Weights of a small transformer language model.
Size: 6 heads of 64 (3 for keys and values), vocabulary 8120.
MLP neurons of a small language model. Each row is named by its layer, matrix (gate and up: input weights; down: output weights) and neuron, and shows model dimensions 32-127. Each number is 50 + 10 x the weight over its row's rms, rounded and kept within 0 to 99. A neuron's up and down rows have the sign that makes its largest values positive.
After each neuron's rows, "fires after" lists the tokens most often just before its 100 highest values on Wikipedia text that the model never trained on. A number after a token or word is its count.

L3.gate1237:36 50 33 41 54 55 32 64 42 51 55 46 59 58 47 47 56 39 46 40 53 72 43 63 52 49 62 50 35 40 38 46 45 44 46 61 48 43 36 79 53 49 49 50 48 44 32 58 66 54 37 36 45 43 55 46 47 87 56 54 45 43 54 64 58 49 57 45 48 49 60 60 60 49 54 45 54 61 49 60 69 37 55 44 58 42 49 49 72 35 55 59 38 50 52 51
L3.up1237:54 36 37 34 70 49 21 57 42 36 49 51 24 57 45 30 63 54 62 66 48 61 52 56 58 61 62 50 54 57 39 31 48 46 47 48 40 49 45 59 52 39 45 49 61 26 40 62 52 60 42 60 44 42 40 51 53 61 49 43 40 42 45 50 69 46 65 48 57 51 39 75 41 42 46 59 57 50 39 46 56 46 42 61 43 61 59 45 57 50 51 49 51 52 53 44
L3.down1237:43 51 43 49 63 49 48 46 55 33 42 71 56 36 49 33 55 77 55 53 38 68 44 62 65 40 42 52 25 51 32 43 42 50 52 35 31 59 44 41 55 50 62 61 45 45 29 62 50 57 46 72 32 39 63 56 44 63 52 47 52 47 47 41 49 37 25 52 57 42 69 49 43 50 44 43 76 41 39 58 75 51 37 55 41 43 46 55 46 57 57 45 53 66 49 39
fires after: "," 65, "." 5, "il" 4

L4.gate1182:53 46 64 54 45 52 47 58 57 49 30 62 51 42 35 47 43 35 34 48 38 53 44 49 37 49 52 45 40 54 43 72 61 54 44 46 69 49 52 36 54 53 48 43 69 54 46 63 56 48 55 44 47 25 58 47 42 58 55 44 49 73 36 58 56 55 69 58 56 41 41 39 42 51 50 32 43 59 56 61 46 53 45 50 47 49 43 56 48 33 56 48 66 58 56 55
L4.up1182:52 68 50 65 61 51 64 48 59 42 34 60 49 49 39 63 53 70 49 55 67 59 37 52 67 36 57 57 54 57 54 47 52 48 58 35 60 82 66 47 38 60 37 37 54 61 40 49 49 69 41 50 56 63 40 45 52 47 39 53 48 35 38 55 70 34 69 50 57 69 44 38 49 23 47 67 52 39 46 59 56 50 45 51 63 44 70 26 53 50 37 42 47 59 49 53
L4.down1182:48 61 44 40 63 52 44 57 47 51 27 67 53 42 38 38 70 56 55 38 56 60 33 34 60 58 60 37 61 40 50 43 53 57 58 28 36 44 34 64 54 37 52 51 48 55 47 51 39 57 61 39 34 46 60 59 57 46 54 44 32 53 50 45 59 52 27 52 41 36 38 46 50 48 62 69 57 54 71 48 51 44 63 56 50 57 48 41 52 50 52 67 57 55 49 78
fires after: "\n" 37, "==" 9, " (" 4, " St" 4

L9.gate927:56 50 55 34 38 57 64 72 27 51 44 71 58 54 50 38 32 36 45 48 66 61 69 61 74 52 59 46 43 39 54 69 37 46 39 50 42 68 37 59 40 58 57 55 42 43 43 48 34 62 57 46 50 37 59 48 45 71 47 48 59 44 43 48 61 41 40 40 59 36 61 49 53 51 52 45 50 39 46 44 50 48 54 51 52 42 42 33 48 70 36 34 55 46 34 39
L9.up927:54 49 43 37 54 69 53 50 40 61 52 46 60 42 69 36 63 28 33 44 60 58 52 48 51 37 61 50 39 37 52 50 48 55 52 64 62 50 56 52 39 62 40 45 49 51 35 47 52 42 48 58 58 52 49 49 52 46 46 62 60 73 46 53 44 70 58 56 37 41 40 62 56 47 47 48 42 62 65 70 50 59 40 45 50 51 52 45 54 56 56 55 51 51 38 40
L9.down927:55 34 47 71 49 47 61 64 60 54 41 46 53 60 63 44 51 62 65 51 63 46 49 61 54 43 39 55 48 61 57 49 36 50 49 48 69 66 58 51 50 48 40 71 59 63 56 40 37 39 53 59 53 36 63 33 50 31 66 31 38 45 50 50 56 46 62 61 47 40 45 62 48 52 64 43 63 49 51 77 31 31 66 45 63 56 45 50 40 47 43 56 59 53 34 48
fires after: " " 71, " (" 23

L3.gate1113:49 64 44 48 48 48 42 38 45 56 51 50 36 44 38 47 52 43 42 52 43 43 30 42 47 52 38 55 47 48 30 42 46 58 36 39 56 31 53 34 40 36 36 45 57 48 56 70 44 54 58 50 41 49 60 47 38 52 66 66 50 64 36 43 36 59 53 56 54 58 30 43 51 40 50 45 50 39 46 50 50 38 35 39 63 49 45 40 64 59 50 43 53 42 55 56
L3.up1113:68 49 76 45 60 37 40 43 48 51 46 37 48 54 37 67 67 64 50 52 30 52 50 51 43 55 69 25 47 39 44 75 57 43 37 46 47 41 39 51 39 46 46 51 80 35 59 49 50 41 41 57 45 29 69 58 37 53 41 57 42 55 37 52 53 51 40 59 57 49 56 41 50 44 51 64 50 51 44 62 44 44 38 35 46 26 45 48 32 34 42 67 44 59 50 72
L3.down1113:36 37 50 58 53 41 52 48 58 60 63 69 64 70 43 54 54 62 66 48 41 47 30 63 62 51 59 43 20 54 64 47 34 44 40 50 47 54 49 41 55 39 54 62 60 57 52 50 56 50 57 43 45 29 50 55 50 49 54 55 41 54 40 50 36 58 47 70 54 54 57 49 39 51 61 55 42 41 60 65 51 45 55 56 48 34 34 21 40 43 41 50 50 57 40 73
fires after: "\n" 99

L3.gate483:55 63 63 45 58 38 43 55 47 45 56 56 38 59 58 32 40 46 55 57 39 50 45 51 58 45 31 52 52 42 26 39 36 60 54 55 44 43 44 58 40 50 60 51 48 85 51 50 50 47 48 46 71 36 36 44 61 63 62 67 45 49 41 62 66 34 50 30 47 50 36 57 49 56 55 48 66 37 60 44 51 33 50 57 49 46 50 33 52 54 56 58 40 57 65 46
L3.up483:64 58 40 44 49 45 53 66 31 30 42 67 48 48 51 52 49 66 41 59 45 43 65 58 43 42 61 56 48 66 52 43 25 50 67 60 40 53 47 43 37 52 59 53 62 35 51 46 50 77 56 50 56 49 51 48 42 44 40 41 53 52 55 44 42 49 56 70 38 51 45 36 63 56 52 50 43 63 49 36 45 44 69 60 62 53 40 57 37 35 50 44 56 49 50 39
L3.down483:55 61 61 42 54 54 48 55 43 57 54 44 49 52 55 37 44 50 43 55 35 49 50 44 65 54 50 43 40 58 38 72 60 55 62 42 45 57 52 46 51 45 52 55 53 53 51 48 49 59 30 52 53 47 42 34 45 63 68 41 56 32 65 53 37 27 45 55 47 46 37 65 57 46 51 40 49 47 55 40 65 50 58 50 58 50 61 67 42 66 46 57 41 40 49 37
fires after: " (" 29, "(" 9, "-" 8, " \"" 5, "tr" 4, " St" 4

L5.gate307:49 67 64 54 68 55 50 40 56 52 57 52 57 43 49 42 47 39 61 53 43 50 44 46 43 42 40 47 42 61 34 55 62 47 45 45 48 56 61 48 42 60 60 60 67 43 47 33 64 52 44 41 59 40 47 32 48 47 51 52 41 42 57 63 29 34 32 45 41 43 48 45 38 68 45 61 45 47 54 45 45 57 52 42 40 56 42 54 60 37 48 47 56 55 53 38
L5.up307:52 30 36 46 66 51 44 50 45 67 48 38 55 45 60 43 23 46 48 46 31 55 47 40 43 52 41 53 51 54 49 43 52 48 64 62 37 49 48 31 42 50 51 36 44 60 55 58 50 77 65 34 70 54 56 50 58 50 50 40 50 29 50 56 64 39 49 53 51 36 21 43 39 57 59 52 43 59 50 40 44 56 56 29 41 49 40 41 49 43 55 57 69 47 75 41
L5.down307:52 50 52 59 48 41 41 50 65 59 33 52 78 47 33 42 58 57 63 44 62 49 32 64 28 57 50 46 56 55 54 45 59 42 50 44 55 49 53 58 37 42 38 43 48 51 57 54 54 60 54 35 59 53 52 52 54 53 38 44 46 53 49 57 58 64 34 51 48 36 41 67 52 54 74 38 49 35 53 59 53 48 65 53 71 48 42 56 65 39 48 44 52 50 56 52
fires after: "\n" 47, " " 10, ")" 5, "1" 4

L9.gate515:47 59 51 48 41 62 51 59 52 54 33 54 33 53 50 35 40 49 60 39 68 73 44 55 41 41 33 40 65 43 42 53 53 43 29 56 47 40 50 61 48 55 62 41 36 52 51 52 41 46 41 37 52 30 72 44 57 56 43 49 56 49 54 52 48 59 55 62 48 42 58 52 44 61 46 57 46 42 44 56 28 50 48 60 52 45 57 48 65 30 54 45 58 51 47 52
L9.up515:50 34 55 43 48 31 55 50 61 41 33 61 30 44 58 54 47 75 24 58 32 52 50 68 42 46 40 29 52 37 43 44 34 41 38 32 45 71 58 61 54 62 66 54 71 55 48 44 39 39 49 62 59 49 51 58 31 22 54 48 27 43 51 61 61 50 42 51 41 54 48 51 52 37 72 30 55 44 37 35 29 46 45 43 52 48 43 53 56 70 43 45 31 57 49 48
L9.down515:54 46 57 38 51 64 43 49 54 52 41 51 55 42 49 64 61 41 53 37 50 35 34 59 51 56 48 57 44 56 56 52 47 40 69 42 56 51 61 37 48 45 58 64 51 60 69 42 48 59 60 45 56 47 62 45 54 73 51 38 46 51 48 39 44 58 07 53 65 48 59 50 57 64 52 61 59 49 37 46 48 48 53 49 43 54 47 60 36 57 58 52 43 74 62 56
fires after: " " 21, "1" 20, "9" 15, "0" 13, " |" 10, "8" 7

L3.gate1057:52 69 49 35 55 48 60 42 49 57 52 52 35 50 45 49 53 49 37 46 51 35 53 56 51 49 47 66 54 56 46 60 56 33 30 33 47 45 29 26 42 45 48 43 71 63 45 58 34 63 39 57 35 33 68 53 54 60 38 42 39 63 76 51 58 43 49 47 59 45 45 37 48 38 46 46 44 30 56 39 44 44 60 51 58 55 50 64 52 45 53 54 52 51 35 48
L3.up1057:34 33 43 46 50 57 65 66 60 63 51 51 28 43 44 49 29 54 40 36 45 31 50 39 48 45 46 51 57 54 28 43 63 53 63 61 50 52 56 38 49 47 35 45 22 44 37 61 60 44 69 54 52 45 54 25 41 42 64 58 39 38 41 57 25 56 57 55 52 42 75 35 49 53 47 45 71 58 50 68 41 66 44 47 59 47 43 48 33 50 46 35 64 37 54 45
L3.down1057:56 62 59 53 54 68 53 55 41 34 42 58 39 61 54 38 64 65 42 55 56 48 47 66 56 41 46 59 29 60 44 51 43 53 27 60 45 59 65 29 55 48 45 54 43 42 38 34 53 44 50 48 53 49 50 56 67 33 42 42 38 60 46 52 49 47 34 58 48 49 43 41 52 57 39 81 46 40 28 62 59 45 46 56 62 55 36 43 54 40 48 75 53 53 60 67
fires after: "-" 24, " (" 15, " under" 5, " B" 5, " p" 5

L7.gate1138:70 51 41 67 52 52 46 59 49 39 46 47 43 39 53 41 45 49 55 57 58 48 58 47 52 49 41 35 49 55 70 71 56 53 32 57 58 65 60 60 54 60 49 55 44 49 27 46 56 42 49 49 64 36 54 49 48 50 29 38 61 36 33 43 47 35 47 56 59 56 44 64 46 57 54 33 46 41 47 48 56 38 46 60 41 57 34 52 63 36 63 47 36 38 36 46
L7.up1138:63 46 59 47 46 53 41 54 62 43 60 51 45 60 51 72 32 48 49 49 52 47 35 29 53 52 40 50 54 36 37 73 61 55 22 37 53 75 50 47 64 51 55 46 33 51 49 41 34 46 50 48 48 30 42 45 38 41 41 31 41 48 61 35 71 58 48 67 59 87 39 54 45 69 54 36 55 50 44 39 35 40 43 51 50 51 38 64 31 69 37 37 62 68 54 49
L7.down1138:72 29 44 35 46 52 54 46 41 61 39 65 38 46 36 49 50 56 56 58 36 41 50 64 25 71 45 42 38 61 48 58 50 51 42 46 50 69 64 57 44 48 34 53 55 46 28 24 50 59 50 53 56 45 47 39 43 55 46 47 33 50 56 39 50 66 73 58 65 57 63 64 37 35 35 46 39 48 43 44 52 36 40 50 44 44 44 60 70 64 46 40 62 62 53 48
fires after: " the" 33, "9" 9, "7" 8, "0" 8, "6" 7, "8" 5

L7.gate316:51 48 67 51 73 57 34 50 41 53 63 57 54 36 46 45 47 40 32 58 31 52 53 23 38 68 54 66 53 37 56 64 32 47 69 60 43 43 56 45 51 55 54 72 58 59 41 41 66 55 53 55 60 50 32 42 54 42 61 47 61 52 54 47 57 56 47 56 62 64 45 57 56 61 48 43 47 67 46 35 51 36 31 60 49 46 56 52 47 55 45 52 34 57 51 36
L7.up316:43 58 40 46 77 53 37 62 56 46 42 48 37 51 34 48 37 52 43 38 46 58 45 45 43 54 51 56 55 43 44 40 46 33 51 41 41 49 35 54 54 51 42 50 50 27 33 55 65 59 45 66 44 53 55 43 70 61 45 50 44 52 57 42 63 52 37 42 54 61 56 55 50 38 55 44 67 56 47 55 41 67 58 43 68 52 50 43 43 52 55 66 42 71 60 50
L7.down316:45 55 40 39 58 56 38 51 37 62 76 55 38 40 33 60 50 49 55 69 52 61 39 54 39 36 29 40 35 50 46 51 61 52 45 47 63 66 41 43 57 43 40 41 47 59 41 73 71 44 53 47 52 62 63 45 53 60 50 67 62 51 54 48 69 39 56 37 58 73 57 50 50 48 52 51 46 37 42 53 51 74 49 53 41 53 35 55 60 52 54 51 62 49 46 44
fires after: "\n" 32, "," 29

L7.gate84:51 37 67 47 71 62 41 60 46 51 55 34 32 63 64 44 39 51 65 55 68 40 52 48 31 49 41 40 61 52 34 41 46 21 46 46 38 39 55 61 49 47 51 41 41 38 59 57 40 55 58 53 57 45 45 34 61 61 64 59 43 68 55 49 61 51 44 48 63 49 46 26 46 45 49 65 39 64 41 31 37 42 43 24 62 48 52 59 69 49 54 64 43 57 41 67
L7.up84:46 43 57 52 67 56 56 59 52 42 52 51 62 44 58 46 41 63 44 44 57 44 56 58 42 52 25 54 39 50 53 44 62 42 58 51 51 31 65 50 41 60 48 58 59 50 45 44 38 59 56 46 47 52 46 38 50 54 74 41 52 27 44 46 33 35 55 36 67 45 39 42 63 48 34 42 53 55 51 37 42 51 49 36 42 66 29 45 37 57 43 58 43 59 59 48
L7.down84:43 51 44 38 48 62 57 56 60 42 51 54 75 51 55 37 47 57 61 64 64 53 66 50 46 46 67 38 39 55 42 37 47 34 28 61 45 28 29 38 60 24 39 38 57 24 46 44 36 38 62 45 51 55 46 53 48 51 43 46 50 60 56 43 43 48 42 33 55 51 47 39 62 54 48 46 59 55 63 73 56 36 39 45 61 44 51 51 43 56 32 51 60 37 55 67
fires after: " " 50, "-" 14, "1" 4

L9.gate1121:46 54 49 31 49 46 50 49 50 36 64 85 66 36 57 49 52 47 63 33 65 54 58 56 45 47 53 37 48 54 43 65 25 40 58 53 55 59 48 43 48 63 38 62 54 52 31 60 40 55 64 63 52 52 68 50 37 24 53 54 61 50 50 42 45 57 51 35 65 48 60 45 57 47 61 53 43 51 44 40 50 56 50 61 62 48 43 54 55 56 40 32 49 50 55 50
L9.up1121:27 50 44 54 48 71 56 55 37 30 55 49 27 64 52 41 68 65 67 46 52 57 53 31 48 63 36 51 54 62 54 44 40 57 41 47 46 59 52 64 28 43 51 46 62 47 63 38 40 60 51 51 59 69 41 41 51 60 66 40 35 48 62 36 55 44 47 49 53 66 47 57 71 49 49 38 61 61 65 67 72 49 70 45 36 48 50 43 39 71 56 55 32 51 35 30
L9.down1121:39 59 59 60 37 63 63 55 38 20 50 47 55 48 46 34 61 45 75 56 69 51 48 47 61 47 41 58 69 64 53 61 56 48 38 40 57 56 63 25 65 52 44 75 53 41 54 47 39 29 62 55 52 62 58 52 54 49 43 30 49 55 68 46 52 56 54 58 66 67 32 49 37 42 72 55 53 47 48 37 55 32 59 55 48 47 48 59 60 68 45 66 59 47 48 43
fires after: " " 83, " (" 11, "–" 6

L3.gate547:62 63 34 45 46 24 31 62 41 63 56 39 46 43 57 60 58 70 37 43 45 48 41 40 61 61 39 54 58 60 29 50 36 43 52 43 44 49 47 60 35 65 66 68 37 62 43 49 49 51 33 25 48 50 63 41 45 37 33 58 60 43 43 67 59 54 42 43 54 58 57 47 47 55 48 45 33 50 51 69 60 46 66 50 57 66 45 33 58 56 40 45 31 61 51 49
L3.up547:52 54 37 23 39 35 67 49 43 61 52 59 30 45 43 34 59 39 55 44 60 50 54 43 51 59 69 50 68 60 37 53 41 35 50 57 42 44 49 57 39 61 53 62 48 44 40 52 47 62 52 42 69 41 51 40 44 61 46 62 64 52 53 72 52 49 62 48 55 47 48 35 56 56 57 55 46 52 45 56 75 45 62 42 32 41 41 52 49 68 61 52 41 45 59 42
L3.down547:44 65 76 30 57 42 51 65 56 58 41 47 62 46 47 55 37 70 54 39 40 47 55 64 52 54 55 58 55 65 53 57 62 53 39 63 45 42 42 46 60 72 54 46 36 62 49 37 53 60 62 47 58 45 68 55 50 54 46 64 64 51 36 62 48 41 63 35 52 29 58 54 63 29 39 52 53 51 59 56 48 56 54 55 50 45 62 64 57 50 49 50 35 51 39 57
fires after: "-" 31, " (" 15, "." 8, "Y" 5, " [" 5

L3.gate1231:38 54 26 49 31 54 42 67 51 57 41 65 60 65 61 55 39 34 29 59 57 38 52 31 66 35 43 56 35 64 54 62 58 45 33 54 52 49 57 56 44 65 46 64 48 57 38 48 56 54 33 49 44 37 77 54 44 44 47 40 34 53 56 59 53 55 40 45 50 50 47 52 51 67 63 54 47 48 51 63 59 49 55 51 65 61 45 53 54 46 65 45 56 60 36 40
L3.up1231:44 60 45 32 49 37 33 60 55 52 52 65 47 41 60 48 54 46 28 70 47 61 36 47 55 48 45 46 69 40 54 73 68 55 40 49 65 36 42 50 38 68 61 64 53 46 42 51 51 50 52 72 51 50 46 47 54 33 43 40 54 53 65 38 51 51 61 55 51 45 34 59 35 54 45 53 51 49 52 58 46 45 49 41 38 65 48 62 52 61 43 42 58 57 38 60
L3.down1231:67 44 55 53 57 65 62 36 41 50 54 33 58 54 50 47 33 53 52 44 48 43 42 55 43 55 51 40 57 67 39 57 44 32 60 51 67 44 41 40 39 56 39 55 59 64 54 60 36 58 60 55 51 60 67 46 51 60 65 67 42 49 57 53 60 38 49 45 55 54 61 49 65 46 51 60 31 49 50 35 51 42 57 56 56 57 55 39 52 53 47 50 50 49 64 51
fires after: "\n" 69, " (" 9, "ʼ" 6, " \"" 5, " [" 4

L5.gate728:59 48 69 64 71 49 50 31 59 44 55 36 43 34 62 34 59 61 25 46 52 61 45 50 46 40 38 53 53 56 32 52 55 44 46 36 71 60 66 57 69 33 41 27 66 48 48 46 73 41 39 52 55 41 45 61 53 57 58 62 53 51 53 48 50 47 48 71 43 65 50 39 53 59 59 53 46 34 32 56 65 52 64 52 61 54 43 52 51 42 47 39 75 69 54 35
L5.up728:36 68 58 54 59 53 40 35 52 49 67 39 50 48 46 45 34 58 46 65 56 62 44 53 46 55 43 52 64 50 60 69 42 37 55 41 55 71 64 51 62 42 48 35 63 56 39 47 53 43 46 54 53 42 58 49 45 52 43 52 56 44 30 53 70 56 71 59 30 74 52 61 53 36 56 34 50 47 49 65 52 50 66 58 63 63 66 33 38 46 54 43 62 62 62 37
L5.down728:48 56 50 58 56 54 55 44 57 43 42 50 52 52 37 45 37 43 32 50 61 60 54 50 46 63 56 40 33 33 57 47 35 52 47 49 51 58 60 44 63 56 55 28 39 46 62 45 44 38 57 64 21 46 50 67 52 55 59 56 52 56 59 41 53 68 24 58 51 46 44 62 45 25 62 54 45 65 44 52 51 33 50 55 53 46 53 38 53 45 48 41 60 39 44 60
fires after: "\n" 100

L5.gate387:67 44 58 36 65 67 63 41 39 51 61 50 19 44 42 19 55 50 50 37 47 52 47 42 49 69 51 50 69 59 52 45 43 46 66 66 41 53 44 65 29 64 42 57 43 38 49 53 36 58 68 52 51 51 47 47 33 55 44 48 54 70 52 49 45 28 62 35 58 48 63 65 33 47 41 35 33 51 50 63 34 46 50 36 49 50 63 61 52 51 36 76 53 54 41 48
L5.up387:53 58 44 52 69 39 42 64 55 51 49 55 43 38 45 58 55 56 46 44 60 54 37 27 38 53 38 58 44 55 63 21 35 42 35 31 43 44 26 43 43 63 50 46 59 55 26 48 61 74 37 40 46 68 65 55 66 51 53 51 31 41 51 71 49 50 51 51 54 44 61 48 60 60 45 52 65 46 51 42 48 37 45 43 40 57 50 57 43 53 48 74 48 41 38 43
L5.down387:38 61 43 65 54 47 43 50 51 52 48 42 64 51 53 50 41 41 58 47 38 63 38 37 60 45 67 37 52 58 40 67 65 43 52 44 52 55 41 55 48 48 53 45 68 50 72 51 38 59 52 59 40 58 67 45 48 56 51 41 60 55 29 73 38 59 33 46 57 48 52 58 80 59 51 58 34 54 56 44 65 48 51 66 57 56 44 50 56 56 68 48 63 46 72 45
fires after: "-" 36, " Ab" 7, "0" 5, "==" 4, " chronology" 4

L9.gate340:35 60 59 52 47 53 53 41 43 58 45 41 30 60 66 34 45 32 75 55 78 50 61 53 56 43 51 47 53 64 60 50 59 56 24 41 42 38 26 46 50 48 49 49 64 53 51 53 37 50 51 53 46 59 34 47 39 66 41 42 41 52 45 48 42 40 47 65 63 58 60 45 44 60 32 64 53 64 44 53 53 37 62 43 48 61 45 57 49 45 46 47 62 57 43 50
L9.up340:28 42 53 47 65 56 43 42 37 52 44 39 60 65 51 47 56 63 49 29 65 63 44 57 38 60 37 47 37 47 57 49 51 26 60 40 30 57 52 47 32 51 41 47 47 52 40 48 36 31 43 49 39 46 46 51 52 46 49 55 45 59 45 56 54 57 59 36 42 73 42 70 62 49 48 53 69 26 48 59 55 43 40 44 58 36 54 46 45 45 35 51 49 41 58 67
L9.down340:35 54 49 47 59 72 46 59 51 39 51 54 63 36 55 34 43 52 40 44 58 44 59 46 38 53 44 40 39 53 77 63 55 56 60 43 49 64 42 64 38 53 57 41 50 19 55 39 43 26 34 64 67 69 41 40 58 50 47 42 56 59 62 48 44 24 64 59 49 53 58 52 55 50 36 53 40 46 56 51 51 57 42 42 61 58 68 51 36 53 34 42 42 42 42 58
fires after: " |" 29, "|" 28, "-" 10

L9.gate151:58 34 53 68 41 67 42 60 65 43 54 55 64 41 56 39 41 49 49 63 47 34 42 61 43 52 41 43 41 46 61 55 50 36 48 66 37 65 46 55 49 53 51 54 46 34 54 50 59 40 60 51 55 61 45 45 38 52 73 56 36 64 34 51 51 55 61 43 68 56 52 47 51 50 62 47 57 51 55 60 60 50 67 59 38 39 40 48 48 58 34 46 32 50 43 41
L9.up151:50 55 46 44 51 34 53 50 41 58 54 44 43 42 31 43 58 44 55 66 58 57 55 54 48 44 69 69 61 50 31 56 36 66 46 58 56 41 41 49 49 55 55 57 43 64 33 44 34 34 43 54 39 39 51 43 48 41 44 30 51 43 63 40 49 72 64 59 27 41 54 53 61 47 48 54 56 63 65 55 55 29 53 51 66 57 55 31 45 52 65 35 56 55 52 53
L9.down151:56 35 74 47 52 49 59 30 51 50 48 40 39 54 39 38 70 72 68 50 68 42 58 59 31 63 31 54 58 57 49 43 32 60 60 50 29 67 52 34 39 46 55 57 49 58 61 76 33 53 49 43 53 52 49 61 49 24 55 32 34 41 57 62 59 63 38 65 50 54 46 29 62 33 32 53 61 56 55 44 50 50 43 45 59 46 56 57 45 59 62 39 48 65 29 52
fires after: " " 61, "1" 19, "–" 17

L3.gate891:44 40 60 48 60 33 54 45 58 58 34 47 43 48 29 62 64 44 50 44 38 61 50 76 46 44 53 68 53 66 57 54 50 37 42 37 72 63 54 62 47 28 49 46 67 34 54 58 30 57 54 60 37 43 65 58 44 46 72 53 30 77 50 39 45 73 71 46 37 35 47 43 57 66 50 65 54 65 47 52 47 49 44 50 46 52 33 55 66 49 65 55 43 48 45 42
L3.up891:44 37 52 74 46 49 34 57 45 63 53 39 42 41 54 63 57 54 68 59 39 55 56 63 39 55 49 47 42 39 54 59 32 61 57 44 70 46 61 53 58 58 62 55 48 37 46 68 58 55 44 44 44 36 64 46 47 48 48 39 53 38 45 54 50 43 62 47 63 44 59 42 62 29 51 75 63 57 37 75 59 43 66 42 42 64 44 31 54 55 45 51 43 57 50 56
L3.down891:51 49 50 63 76 44 39 73 45 53 47 60 48 47 46 50 45 55 45 42 52 31 53 50 61 63 49 57 40 54 41 57 55 45 56 47 47 50 45 53 57 56 51 43 55 58 67 44 41 38 32 56 52 33 60 43 45 62 67 43 50 62 51 55 55 54 42 54 49 56 59 49 56 37 52 68 36 58 40 59 43 61 38 56 41 44 58 55 56 72 66 45 57 37 45 38
fires after: "\n" 51, " w" 5, " too" 4

L9.gate1116:62 40 50 56 33 69 44 59 38 42 55 61 54 52 50 61 58 56 49 50 48 37 36 51 52 40 56 66 47 49 54 44 43 58 34 44 48 69 35 62 52 52 55 45 71 30 57 59 57 46 47 39 21 45 36 49 46 62 70 56 46 52 54 56 58 49 66 36 67 58 40 36 41 43 72 51 47 60 50 45 67 72 56 56 48 61 48 54 51 39 49 35 69 39 35 46
L9.up1116:64 44 55 47 46 59 55 50 75 55 52 48 50 35 35 60 49 64 46 67 40 32 52 63 61 51 44 72 34 49 48 53 38 54 50 62 46 67 45 47 65 45 61 33 55 47 62 53 48 59 58 53 28 48 46 41 45 52 62 55 55 56 55 42 71 62 62 55 62 45 30 55 32 42 63 37 50 59 54 57 53 66 54 44 43 43 53 55 44 47 59 64 55 49 65 45
L9.down1116:64 65 47 49 47 50 27 50 61 39 61 48 42 44 48 50 60 69 53 53 57 37 43 58 55 40 51 45 39 66 43 52 48 60 39 56 30 59 54 57 59 64 50 46 31 44 26 50 59 62 37 59 57 40 44 71 44 48 49 55 44 54 49 35 30 38 41 29 37 49 39 47 30 63 53 59 71 51 45 66 50 49 32 53 40 64 52 33 34 50 58 59 44 52 45 49
fires after: "2" 32, " " 27, " (" 21, "\n" 4

L3.gate1031:37 40 60 61 48 49 35 71 52 57 43 56 48 42 62 49 56 48 51 63 50 52 70 48 52 28 42 44 61 37 48 52 73 50 37 44 61 42 49 56 29 48 39 38 47 56 47 51 50 45 51 44 49 48 36 56 53 59 54 52 48 44 52 43 39 65 60 43 56 54 44 42 61 54 28 67 66 46 50 25 53 50 53 47 50 45 35 54 46 56 47 50 50 71 44 26
L3.up1031:57 41 47 46 34 43 57 60 47 55 41 68 48 50 44 49 47 46 56 63 44 48 56 64 33 33 40 53 52 62 60 42 68 39 43 46 65 51 49 48 48 46 40 61 52 33 40 47 56 54 46 47 52 53 59 40 48 43 64 55 45 41 52 47 49 67 47 45 47 29 48 46 45 64 51 65 40 41 61 45 49 53 58 64 64 48 32 49 49 62 67 41 56 52 48 48
L3.down1031:58 51 58 38 44 42 53 65 53 40 55 42 58 46 49 53 47 62 43 51 49 33 51 42 52 44 23 50 50 61 37 55 63 33 54 38 53 39 47 53 55 38 59 47 44 51 21 76 58 32 48 44 51 62 49 64 60 60 49 30 72 39 68 48 69 48 43 59 56 58 63 46 55 55 60 56 59 59 52 46 54 45 46 69 62 58 53 46 59 52 45 52 48 47 52 47
fires after: "\n" 36, " \"" 23, " (" 10, " p" 6, "-" 4, " D" 4

L3.gate213:55 60 61 37 52 34 31 41 48 46 37 55 58 39 61 56 61 38 47 61 39 41 58 51 63 40 39 53 42 58 54 47 60 71 32 48 52 64 33 57 48 51 54 31 67 50 49 50 30 50 37 35 33 33 67 54 36 70 46 63 54 51 36 53 56 79 40 37 48 55 40 49 47 60 30 58 37 69 53 51 50 64 52 63 59 40 42 38 52 60 58 52 45 32 49 42
L3.up213:59 45 59 70 57 45 57 72 64 47 45 39 42 50 35 53 61 49 37 47 48 49 35 46 47 67 67 58 40 60 36 45 45 48 46 52 47 58 46 51 46 54 49 46 48 50 53 42 46 63 35 52 59 49 34 47 52 43 44 41 56 51 33 44 56 71 55 50 61 62 49 47 66 27 52 57 45 61 41 72 43 52 41 54 49 49 43 47 66 33 62 48 54 51 45 55
L3.down213:42 50 51 53 57 54 38 52 54 37 44 49 58 33 48 41 51 50 63 48 46 42 62 58 50 53 49 53 41 41 58 53 65 71 60 55 57 46 49 53 54 63 53 45 51 54 61 52 63 49 32 52 35 42 51 55 39 37 51 52 51 63 37 61 60 52 69 50 52 47 70 33 36 50 53 48 29 62 62 62 54 68 50 67 60 59 42 34 41 44 46 49 57 48 49 70
fires after: "\n" 62